Weights of a small transformer language model: capped logits.
MLP neurons of a small language model. Each row is named by its layer, matrix (down: output weights) and neuron, and shows model dimensions 128-255. Each number is 200 + 30 x the weight over its row's rms, rounded and kept within 0 to 999.
A block is one neuron, or neurons of one layer that tend to fire together. After each block is what it responds to, as a language model described it from the Wikipedia text at the highest values.

L2.down2,227,234,248,228,182,243,167,242,180,181,211,147,222,199,137,212,233,176,148,234,207,216,229,218,185,187,207,233,173,199,233,212,230,168,235,200,242,178,194,188,221,184,162,172,207,180,206,208,219,204,230,148,209,202,163,180,196,179,206,257,157,186,178,226,245,178,152,245,127,234,217,203,252,123,192,235,208,169,216,160,170,206,188,199,170,212,238,245,157,210,163,180,198,212,158,147,194,193,227,208,253,165,176,178,197,150,180,215,164,239,195,232,233,210,149,171,160,230,220,177,199,187,203,174,193,269,200,208
L2.down31,236,147,194,151,215,220,240,207,154,226,183,149,212,214,202,209,166,199,205,208,213,175,199,207,149,212,221,187,246,201,194,173,210,158,227,208,201,194,189,158,170,180,211,185,151,169,171,170,187,225,157,223,253,210,223,157,220,209,172,183,199,204,144,171,172,221,204,230,198,236,177,212,230,217,204,276,207,196,173,204,248,242,231,162,241,156,184,242,198,219,263,250,139,208,182,212,245,233,236,211,231,189,177,223,244,239,203,199,222,201,198,157,203,183,226,265,167,194,260,218,275,235,195,204,205,225,236,184
L2.down99,161,172,182,188,199,175,196,157,191,196,204,228,273,240,223,190,167,206,194,196,205,164,156,170,239,230,183,231,233,183,193,208,186,212,191,207,166,213,217,208,185,212,224,210,185,203,198,224,238,201,197,222,206,208,170,227,215,180,138,242,219,150,174,184,195,223,140,219,265,256,181,240,178,184,230,186,184,168,236,136,240,227,189,190,211,193,186,207,190,149,241,211,175,230,169,218,162,195,267,212,250,216,226,216,219,109,241,187,220,152,245,170,214,184,135,217,238,241,229,201,196,167,218,187,250,216,191,186
L2.down153,210,166,224,194,215,207,247,220,156,196,217,182,202,309,176,195,170,194,209,210,214,162,217,199,227,130,235,210,190,193,168,234,168,236,166,179,207,206,191,197,220,188,214,231,211,197,222,207,204,226,238,194,212,182,202,225,249,201,249,142,171,225,213,186,214,185,233,159,243,266,200,200,152,235,165,240,228,212,190,102,188,249,177,254,178,190,195,218,209,217,215,222,246,254,226,194,187,227,179,201,201,207,184,223,217,199,177,236,175,227,176,201,208,192,181,214,199,251,198,182,201,186,219,225,234,189,179,178
L2.down168,206,164,191,163,147,223,195,137,230,189,181,130,163,192,174,178,164,229,147,186,226,197,191,216,174,172,233,148,212,125,217,204,210,188,162,183,209,234,220,189,198,197,212,220,138,203,210,277,182,197,183,195,193,173,196,189,238,190,252,214,181,216,170,188,174,223,146,174,247,184,129,242,257,230,177,213,152,202,209,181,215,246,136,191,212,185,224,184,231,209,174,190,178,249,159,147,179,225,235,247,204,198,192,207,160,173,212,193,255,186,186,218,181,152,179,218,196,181,201,223,186,231,271,265,217,261,198,176
L2.down199,189,218,213,200,217,195,152,171,177,217,193,169,201,262,203,140,197,221,217,160,253,199,182,251,168,194,148,199,166,170,203,200,221,201,247,154,248,186,209,187,180,162,177,212,186,235,260,197,206,254,205,218,213,217,174,199,199,189,214,207,172,225,160,186,192,195,250,216,190,185,142,238,175,244,243,209,209,129,205,197,246,189,193,214,187,169,226,235,234,175,165,151,185,232,187,188,208,187,224,203,214,206,190,229,229,161,210,222,161,187,250,175,235,225,209,211,130,214,202,153,260,234,224,235,222,256,146,153
L2.down360,264,193,194,239,192,195,216,201,213,202,203,222,208,218,202,250,217,188,171,220,236,190,218,173,142,246,277,183,246,153,181,202,148,194,146,151,247,190,200,230,224,230,204,179,211,175,189,163,197,167,214,172,192,161,203,192,246,154,230,154,219,231,233,231,185,200,170,177,201,195,155,235,205,242,187,241,183,218,130,197,216,197,214,239,218,175,148,205,204,203,134,244,240,224,233,210,210,197,204,208,191,209,214,200,168,201,156,179,210,185,202,199,203,188,186,208,271,160,167,288,153,201,214,237,188,189,213,203
L2.down430,202,173,224,216,197,243,175,164,231,187,175,181,183,214,172,234,201,236,186,234,218,245,197,236,191,209,209,218,184,261,189,205,160,150,255,234,180,168,173,217,231,213,169,216,212,158,205,254,215,216,245,215,193,134,196,152,205,222,167,219,236,209,190,177,231,216,193,167,220,179,134,212,198,190,170,163,154,137,200,197,220,183,174,168,194,147,178,216,208,245,188,166,165,255,153,169,239,197,190,181,181,199,169,165,191,174,208,202,199,196,190,188,178,200,159,222,154,183,174,151,212,240,268,203,181,192,165,171
L2.down491,231,223,190,187,163,233,163,224,145,196,206,162,203,209,193,218,199,231,196,218,198,181,212,167,189,171,158,159,191,253,202,223,216,179,227,220,197,172,178,183,192,133,155,191,220,238,218,168,168,200,208,233,183,223,140,274,184,180,143,210,240,183,204,177,200,218,263,228,195,234,150,195,156,191,196,173,192,214,201,199,181,171,212,192,232,246,124,198,179,225,180,235,206,211,171,182,253,125,212,212,121,162,251,203,197,165,159,226,210,183,217,201,213,219,192,250,174,235,237,226,185,223,225,215,191,263,220,256
L2.down531,180,223,209,231,185,199,192,234,173,177,237,166,212,192,153,197,213,169,165,244,258,269,216,204,144,199,199,214,211,230,215,207,222,167,189,184,224,231,224,194,248,219,168,162,217,149,222,210,221,196,218,169,196,191,138,152,197,219,209,257,155,177,208,238,175,202,120,231,192,244,198,201,217,140,183,224,152,179,179,173,177,212,194,234,181,265,203,193,190,162,214,201,170,208,152,203,162,143,196,230,261,188,171,145,222,182,184,191,150,214,202,205,215,183,176,164,168,228,223,144,161,217,229,183,233,236,204,226
L2.down560,171,238,167,150,194,230,216,200,203,164,222,208,193,194,208,203,161,227,178,176,279,201,240,232,234,203,248,211,171,196,203,193,199,172,202,186,205,254,219,173,217,170,217,200,192,242,191,201,156,198,206,166,181,197,164,269,189,211,180,175,185,196,207,149,190,220,224,203,184,210,210,171,168,201,219,206,265,230,141,223,294,178,208,220,206,217,146,250,162,176,204,217,206,141,175,214,238,170,234,219,211,200,203,220,159,171,171,217,225,230,237,160,214,229,237,241,140,193,219,148,218,137,209,205,180,215,198,252
L2.down572,214,211,203,208,172,182,221,184,178,170,199,166,216,251,176,223,199,161,241,146,215,214,185,184,189,171,212,226,217,190,171,170,231,211,202,213,230,214,223,227,218,171,185,210,185,235,287,208,190,243,252,135,174,207,165,191,227,232,206,171,161,241,200,178,231,197,167,208,217,232,233,202,210,181,180,237,204,191,158,170,179,233,209,271,203,209,168,206,203,191,200,209,214,214,210,187,160,208,156,195,288,195,196,184,179,170,251,232,178,245,237,205,225,191,197,213,231,219,215,175,166,206,232,210,234,206,189,214
L2.down585,202,167,206,155,253,194,283,165,199,163,176,162,190,265,177,219,276,259,227,199,224,191,242,199,204,189,183,160,233,200,239,231,206,211,197,201,185,200,183,184,187,207,213,144,169,195,193,140,200,174,226,268,183,201,215,200,232,206,175,198,227,183,221,226,238,282,194,161,202,201,162,241,186,177,212,153,123,197,198,153,181,245,206,251,194,183,239,207,204,193,154,189,166,241,208,205,185,234,210,179,191,211,198,180,224,176,198,203,192,207,216,194,177,186,131,239,188,190,180,198,173,199,206,249,219,206,171,133
L2.down595,180,184,236,269,174,224,219,203,259,226,239,217,194,244,189,181,181,218,215,206,219,188,221,154,177,236,246,162,211,212,178,164,169,221,199,173,203,183,183,213,164,217,154,188,266,162,189,210,177,172,242,204,236,190,232,195,209,190,230,183,233,190,222,250,194,204,204,258,225,215,151,188,185,181,168,188,163,166,214,200,172,200,163,195,196,205,188,191,144,246,178,207,181,222,198,177,218,241,263,194,161,205,173,185,175,99,195,176,246,263,204,257,189,197,262,180,227,211,179,164,216,190,217,236,187,176,282,187
L2.down837,176,220,185,221,209,205,234,202,229,234,254,188,200,250,202,230,190,282,216,200,212,149,184,190,232,197,199,201,194,202,188,200,246,178,181,160,272,218,175,204,171,188,165,178,189,190,235,193,220,195,161,217,189,152,170,158,180,180,198,193,200,225,197,139,208,225,187,213,226,204,189,177,186,253,163,170,199,168,137,157,234,171,154,215,146,183,211,188,145,191,215,222,141,231,139,207,245,200,224,186,199,147,193,200,181,175,197,157,171,188,234,200,230,166,207,166,140,168,231,211,179,220,184,240,154,239,164,181
L2.down1006,193,167,200,207,198,206,202,203,218,179,212,175,200,233,189,291,188,228,219,238,206,235,191,185,177,232,199,213,183,156,166,183,155,184,194,243,263,186,161,195,181,144,198,164,160,205,194,230,182,200,183,213,198,213,137,216,216,192,175,164,167,244,168,175,235,164,201,235,200,285,220,184,191,207,199,192,234,160,164,235,250,208,191,210,207,192,229,165,202,222,192,193,229,210,173,222,188,164,248,204,222,133,221,224,241,252,174,216,214,225,203,189,200,236,200,247,184,197,223,214,189,223,216,179,198,183,165,179
Biographical fact slots. Tokens just before or inside biographical details, such as birth-date months, degree names, and graduation or death phrases (Born: 16 March, Bachelor of, died of); weaker on numbers and months in table cells.

L5.down448,213,225,191,185,224,258,184,187,202,183,224,167,225,180,181,193,200,217,180,209,232,203,231,169,239,156,203,140,202,204,265,229,232,189,210,190,190,188,273,170,215,159,212,231,187,206,188,191,178,164,209,195,212,243,190,175,199,172,168,169,160,192,193,235,198,259,221,223,165,204,206,190,195,150,178,195,209,182,243,170,238,196,220,260,255,217,198,225,219,234,224,304,165,195,224,212,214,221,153,250,167,255,251,213,201,238,228,187,222,186,183,136,192,177,216,163,232,177,217,199,254,232,240,225,197,181,235,141
Mid-word fragments, list markers. Interior subword pieces of longer words, such as pred-ict, pract-iced and Corn-el-ius, plus line-initial dashes or pipes in infobox lists and "of" after University or Department.

L5.down74,247,222,172,189,158,181,209,197,186,235,163,161,168,223,209,277,188,153,229,183,205,189,271,228,185,198,172,202,195,228,209,220,166,231,265,137,234,198,204,213,204,257,180,194,195,173,167,152,130,203,171,216,150,229,184,221,205,225,185,229,220,194,227,193,190,256,192,200,178,155,207,163,245,219,215,172,179,200,195,205,184,193,205,187,197,206,234,177,200,264,261,235,177,176,259,212,179,194,197,227,192,220,214,220,237,252,224,216,198,195,202,251,261,232,241,229,222,223,179,217,202,175,217,202,101,220,157,189
Ordinals after "the". Ordinal and time-position words, mostly first (also second, fourth, then), right after "the" or a pronoun; also table-cell pipes and possessive 's.

L2.down69,180,165,158,143,189,165,241,233,147,210,209,170,191,225,206,209,232,176,179,197,222,186,195,203,192,229,178,206,173,154,203,158,232,234,209,186,186,183,247,229,200,256,184,228,188,259,224,173,233,197,242,197,220,189,148,159,225,180,191,168,182,172,207,152,199,168,202,199,204,207,228,163,201,164,236,229,233,201,291,234,243,180,191,206,213,179,193,257,248,203,183,197,209,239,181,216,254,254,178,208,180,199,195,215,206,189,237,140,181,156,283,167,207,222,207,231,215,180,208,213,248,175,174,179,193,162,129,238
L2.down77,185,200,121,203,149,185,197,196,200,223,183,197,239,222,189,173,158,200,191,241,240,162,171,227,233,208,178,149,217,155,178,198,159,192,203,244,215,210,262,188,219,190,194,196,179,147,224,273,148,193,191,171,208,141,176,191,162,190,197,197,138,165,183,184,196,194,230,260,195,193,223,175,184,212,244,215,230,206,204,175,181,168,179,232,280,202,168,183,199,252,172,227,199,188,218,181,189,236,205,185,154,175,184,226,121,183,214,186,190,216,203,205,233,232,231,218,188,209,161,217,211,256,197,138,220,210,145,175
L2.down79,193,202,149,149,191,206,176,197,219,267,183,156,208,200,218,200,151,155,164,180,199,135,154,215,223,197,232,220,241,167,169,262,193,199,189,227,202,182,190,194,229,196,256,193,174,215,183,208,252,248,185,192,244,159,144,181,185,193,227,191,170,180,235,217,238,148,148,150,243,169,175,197,177,231,231,181,164,136,209,149,220,127,175,174,173,195,205,261,176,207,268,202,198,202,190,174,235,176,183,160,174,171,149,200,114,202,182,189,217,209,167,182,193,222,172,196,241,182,255,215,217,202,214,248,212,205,248,196
L2.down195,206,172,260,242,215,173,191,189,255,252,212,186,212,261,188,218,224,192,221,150,153,191,241,167,189,216,191,223,220,197,193,228,223,153,189,179,216,203,230,179,150,190,206,163,233,194,220,196,192,213,181,177,231,168,171,226,240,200,211,199,213,187,173,178,232,177,196,159,230,224,193,202,247,108,198,204,229,177,233,203,172,200,261,196,148,236,183,243,167,184,213,171,198,220,207,213,183,256,186,226,204,190,189,230,161,169,208,191,206,223,189,175,208,203,194,183,235,221,206,208,184,209,239,162,161,269,216,239
L2.down264,180,203,133,154,222,250,186,146,187,188,186,207,186,167,213,154,177,181,160,211,188,185,268,171,176,169,203,189,196,204,191,232,211,206,203,210,178,192,192,211,221,235,271,167,208,274,228,198,219,138,156,172,228,172,184,209,193,195,171,204,176,232,194,175,230,204,238,205,227,190,187,201,206,200,240,222,137,175,208,293,186,183,241,143,200,199,131,179,192,170,214,192,202,194,145,147,204,179,239,232,226,169,228,214,189,211,190,177,223,213,247,206,180,154,269,219,211,190,201,143,216,177,168,189,184,202,200,185
L2.down305,164,247,138,210,264,211,221,191,213,190,236,234,168,181,204,184,213,149,183,259,235,228,202,252,162,154,241,232,212,186,222,159,165,164,163,203,176,169,199,193,196,192,204,217,216,196,193,248,200,186,186,176,213,232,228,209,154,177,150,202,257,212,205,149,224,163,155,193,193,180,160,180,238,253,221,181,196,227,170,183,202,225,166,182,260,209,179,186,237,194,215,222,232,161,224,207,191,269,180,217,149,218,158,231,158,263,175,250,228,189,251,236,232,216,174,183,195,252,214,220,203,192,244,213,213,225,203,188
L2.down317,138,164,170,239,233,184,208,207,206,206,194,184,241,210,196,213,216,184,250,198,243,191,212,192,207,199,178,161,231,220,168,204,140,178,180,191,170,179,280,236,168,167,202,183,202,163,207,191,199,214,196,194,154,203,187,216,232,212,223,194,178,184,231,223,190,198,247,217,176,214,183,204,221,178,205,219,192,162,214,176,227,176,229,188,203,232,173,211,246,258,171,198,208,273,175,179,210,242,184,118,178,144,208,207,199,218,197,228,193,149,228,235,246,249,231,205,170,213,203,182,252,200,210,145,216,207,174,215
L2.down455,176,183,189,176,219,216,206,182,190,193,227,205,185,291,171,205,211,211,227,221,214,146,209,231,206,187,207,195,164,208,159,178,188,172,184,188,135,215,198,206,185,194,193,181,198,178,214,220,203,250,196,193,239,196,175,211,179,215,249,158,284,207,204,242,221,155,164,155,202,197,222,209,212,165,167,206,221,205,246,177,198,180,249,170,215,175,211,210,215,239,170,268,263,234,241,202,244,176,226,235,271,205,191,188,124,264,216,132,182,155,215,217,204,198,214,207,177,230,206,196,245,196,167,216,242,195,196,205
L2.down553,248,220,207,189,162,209,179,184,174,171,184,229,226,178,212,226,228,182,242,204,195,199,205,183,196,166,257,228,211,233,233,196,171,220,228,165,210,196,194,194,200,215,227,207,223,172,200,190,144,139,215,220,235,154,233,265,314,183,169,173,179,158,183,243,187,162,206,171,223,209,230,177,178,282,231,250,197,205,240,174,203,176,176,250,132,183,222,229,186,191,212,227,219,162,177,178,168,190,252,176,208,219,216,223,202,250,246,213,152,214,230,178,190,203,178,237,179,164,225,200,219,203,148,189,198,218,264,224
L2.down587,212,157,204,166,222,123,207,207,241,200,190,191,195,154,187,186,171,157,223,239,175,251,157,213,205,158,195,167,183,140,231,220,220,232,189,158,180,169,222,227,191,186,162,189,213,199,195,136,207,224,206,189,190,214,196,202,209,193,197,234,186,203,196,196,228,177,182,228,184,196,209,219,162,214,135,193,212,262,233,191,183,256,214,189,224,171,173,249,204,147,241,177,183,211,195,196,226,163,197,242,177,187,165,235,173,114,225,242,195,142,265,202,177,275,163,236,185,240,193,205,175,164,256,160,216,195,179,162
L2.down670,225,200,175,232,221,234,167,209,182,202,227,197,158,219,147,211,204,270,185,171,167,205,214,231,220,200,170,201,184,210,204,201,154,216,212,158,203,161,215,177,127,210,175,246,280,116,201,241,203,194,163,188,160,235,189,200,209,207,221,251,164,183,212,176,233,213,237,217,216,206,173,203,151,130,169,174,159,160,224,215,123,253,215,160,161,205,201,204,273,208,186,205,205,253,178,198,196,228,226,221,238,221,184,173,169,206,231,228,215,182,267,229,222,198,250,196,218,284,238,221,205,197,236,216,251,225,212,181
L2.down704,246,157,276,220,209,203,227,188,195,242,169,219,125,224,200,154,155,206,223,187,206,181,244,200,216,172,216,223,192,204,204,214,222,222,211,159,253,186,220,198,161,216,243,270,181,201,183,204,175,186,191,210,235,168,209,144,228,188,154,206,177,179,200,153,216,205,247,214,221,171,197,207,173,209,246,221,214,170,169,241,180,215,183,222,156,222,187,214,209,176,219,220,150,227,178,220,224,186,184,185,129,155,239,181,253,198,225,174,167,164,220,190,184,222,244,204,163,163,267,248,161,219,208,151,219,197,224,184
L2.down812,199,194,204,222,236,131,237,215,162,238,194,227,144,173,206,153,186,193,168,197,253,212,215,246,184,207,170,202,196,199,138,165,225,234,208,185,155,202,226,210,216,219,179,227,215,227,216,224,201,196,195,185,198,189,176,270,240,194,196,163,187,227,172,207,219,233,158,146,228,185,218,148,194,256,279,176,268,174,199,214,224,195,181,191,198,155,172,169,191,187,206,199,227,233,200,239,184,271,168,228,182,176,180,193,210,163,216,159,180,220,190,168,189,203,210,154,211,198,188,190,217,188,248,181,237,171,218,168
L2.down842,194,128,180,228,179,219,262,214,196,202,214,182,221,222,228,216,228,194,184,190,231,242,179,227,177,211,211,227,198,156,179,138,156,208,224,168,206,209,168,178,198,214,179,172,192,215,223,187,211,218,195,198,200,202,185,178,156,219,243,204,233,210,220,219,186,153,216,169,174,232,180,214,201,175,264,223,204,219,228,250,208,231,151,206,187,220,198,177,185,183,185,186,201,254,179,177,215,180,168,186,199,204,131,235,113,202,211,160,224,222,207,239,226,239,241,187,188,207,234,212,212,285,256,193,247,248,159,221
L2.down853,224,199,215,220,191,172,178,213,219,287,179,202,191,251,205,178,208,192,188,191,197,154,153,199,147,220,267,215,198,178,220,164,225,195,155,205,163,146,270,214,213,241,176,198,172,245,167,173,202,194,169,171,232,156,232,189,189,188,242,177,175,226,179,153,232,247,183,195,230,196,193,231,181,207,168,240,211,170,218,224,217,232,239,154,203,221,134,188,202,168,224,190,224,204,188,255,178,228,178,225,196,170,138,210,194,214,227,196,161,188,196,200,244,194,182,158,271,179,184,202,200,184,261,208,247,212,244,191
L2.down987,219,188,174,129,221,236,191,221,225,171,183,194,146,196,274,228,213,194,233,230,195,171,192,163,221,214,168,233,189,189,205,177,169,189,243,225,137,167,172,189,162,171,208,171,162,201,223,211,148,197,210,211,173,128,148,258,183,204,196,239,178,133,208,176,208,219,209,181,206,194,226,219,195,213,201,193,237,203,196,242,217,167,202,200,155,238,246,191,166,166,186,202,277,208,155,146,225,190,216,257,219,243,269,228,185,215,189,216,208,199,188,166,190,228,224,218,154,205,258,172,235,202,161,206,228,238,215,193
Capital I word-starts. Fires on a capital "I" that starts a name or acronym (Ioannis, Ipswich, IEEE, Division I) or is the pronoun I, and on ordinals after "the" (first, last, next).

L7.down205,159,213,238,184,185,225,188,225,208,245,191,225,233,181,237,196,180,235,183,205,213,218,260,200,178,208,182,275,159,186,219,229,198,177,205,198,136,198,140,159,181,222,217,209,239,189,163,182,155,239,252,188,195,116,176,265,179,218,257,228,191,164,250,188,179,189,181,218,208,166,217,194,231,239,210,191,201,258,232,232,196,196,160,224,235,232,244,207,202,187,185,188,239,210,159,123,204,243,267,211,180,217,151,233,147,187,188,208,277,168,284,254,177,148,211,200,202,196,225,235,205,178,185,198,234,217,170,189
L7.down266,201,228,245,192,240,179,152,243,163,223,191,149,229,186,204,211,235,214,190,259,207,244,241,174,237,209,208,177,178,237,200,186,189,172,231,265,230,179,208,206,232,235,174,217,214,170,143,194,149,282,210,218,204,175,179,205,185,216,225,206,223,236,218,163,143,218,165,208,166,205,196,212,176,182,155,228,199,213,163,203,178,163,174,148,204,207,223,210,218,190,286,225,195,182,145,167,177,194,211,201,222,176,137,237,205,187,173,166,204,222,147,227,215,221,235,196,237,212,192,206,234,152,165,127,205,212,229,204
L7.down525,169,217,211,228,254,223,150,206,170,197,233,188,209,182,182,149,230,213,213,236,234,185,212,145,226,181,220,243,210,209,235,199,186,177,239,152,231,182,191,215,247,210,213,222,284,173,189,247,210,245,255,157,203,177,207,226,175,223,241,237,249,215,250,198,161,210,295,158,170,221,226,167,191,214,204,165,206,230,227,228,207,196,153,214,216,208,235,204,210,214,232,229,252,168,226,179,249,231,252,196,197,167,181,143,198,177,202,213,266,165,202,161,186,175,193,197,208,227,174,172,229,159,157,233,196,214,251,152
L7.down784,173,154,230,211,170,211,191,160,196,223,164,199,201,201,196,145,205,200,188,173,226,152,261,174,154,232,239,187,274,214,173,251,187,197,260,171,213,223,177,181,151,203,230,220,206,209,198,228,188,227,176,201,210,223,167,170,236,181,263,182,188,208,217,212,187,218,200,232,180,192,215,218,193,190,177,228,233,213,219,232,217,186,220,136,200,212,194,180,205,201,209,154,208,225,170,157,220,243,200,231,229,249,156,181,182,197,167,222,272,103,187,224,211,171,235,201,181,172,191,162,128,188,155,193,175,150,175,184
Split capitalized word-starts. A lone capital letter, usually a vowel, beginning a name or word split into pieces, often after a line break, hyphen, apostrophe or parenthesis: Jean-M(ichel), L'E(mpereur), (A)rbeiderpartiet.

L7.down171,230,268,248,221,222,185,180,219,170,256,244,203,233,213,204,251,207,194,174,226,221,230,202,192,240,165,273,193,199,191,237,172,172,157,203,179,186,233,209,232,149,195,150,168,198,160,165,199,235,189,178,225,207,239,140,172,199,232,174,185,226,178,189,193,188,173,241,173,225,216,169,207,192,184,200,204,165,197,208,201,191,228,137,202,213,221,160,236,187,205,182,231,143,168,134,132,194,227,222,208,185,224,209,217,242,190,205,197,207,188,176,194,196,213,226,184,226,196,136,167,188,186,198,194,175,195,204,222
L7.down283,188,236,147,151,182,190,241,214,204,174,198,207,211,251,271,255,223,188,186,243,198,265,216,211,152,159,257,216,240,175,140,196,223,218,192,172,202,162,241,196,201,170,180,210,201,204,206,213,185,225,231,281,205,194,179,158,187,193,208,238,194,191,138,160,162,158,187,215,228,211,223,162,195,192,207,191,185,195,190,258,264,193,190,132,199,157,170,219,113,220,220,203,168,218,168,173,184,183,232,190,208,219,196,186,183,193,200,214,253,235,180,190,184,210,170,189,203,205,179,247,182,186,232,187,214,171,231,223
L7.down493,236,187,183,189,191,248,163,128,215,216,232,148,198,250,243,218,255,140,179,206,163,138,228,207,225,219,192,149,201,177,207,245,237,199,240,215,224,198,166,235,214,222,174,229,250,213,204,169,263,124,181,217,161,188,163,193,221,216,134,210,202,238,242,251,236,198,182,155,184,191,196,198,201,178,228,123,236,177,209,190,236,198,183,199,223,207,165,168,218,184,192,186,195,195,165,208,216,199,186,227,211,173,176,177,244,200,197,166,202,180,218,162,201,161,268,171,200,207,189,236,224,191,230,240,187,209,196,135
L7.down662,151,219,214,265,183,151,206,171,191,178,234,224,213,204,172,246,208,221,185,197,225,183,203,198,235,152,251,183,208,205,222,121,193,209,203,162,173,203,211,196,247,169,190,195,215,238,188,252,189,202,182,222,201,249,171,231,228,195,209,232,196,221,235,229,146,164,190,146,171,194,152,208,199,246,253,213,182,186,213,204,175,213,197,223,221,210,207,229,167,237,169,206,232,143,191,229,218,146,171,189,226,177,154,181,198,220,192,205,243,190,169,217,176,174,178,131,190,191,130,226,201,226,169,209,191,176,203,202
Prepositions after verb/degree phrases. Prepositions right after a verb or noun phrase that open the following complement, especially in after degrees (master in physics, Ph.D. in 1970), also on, for, within.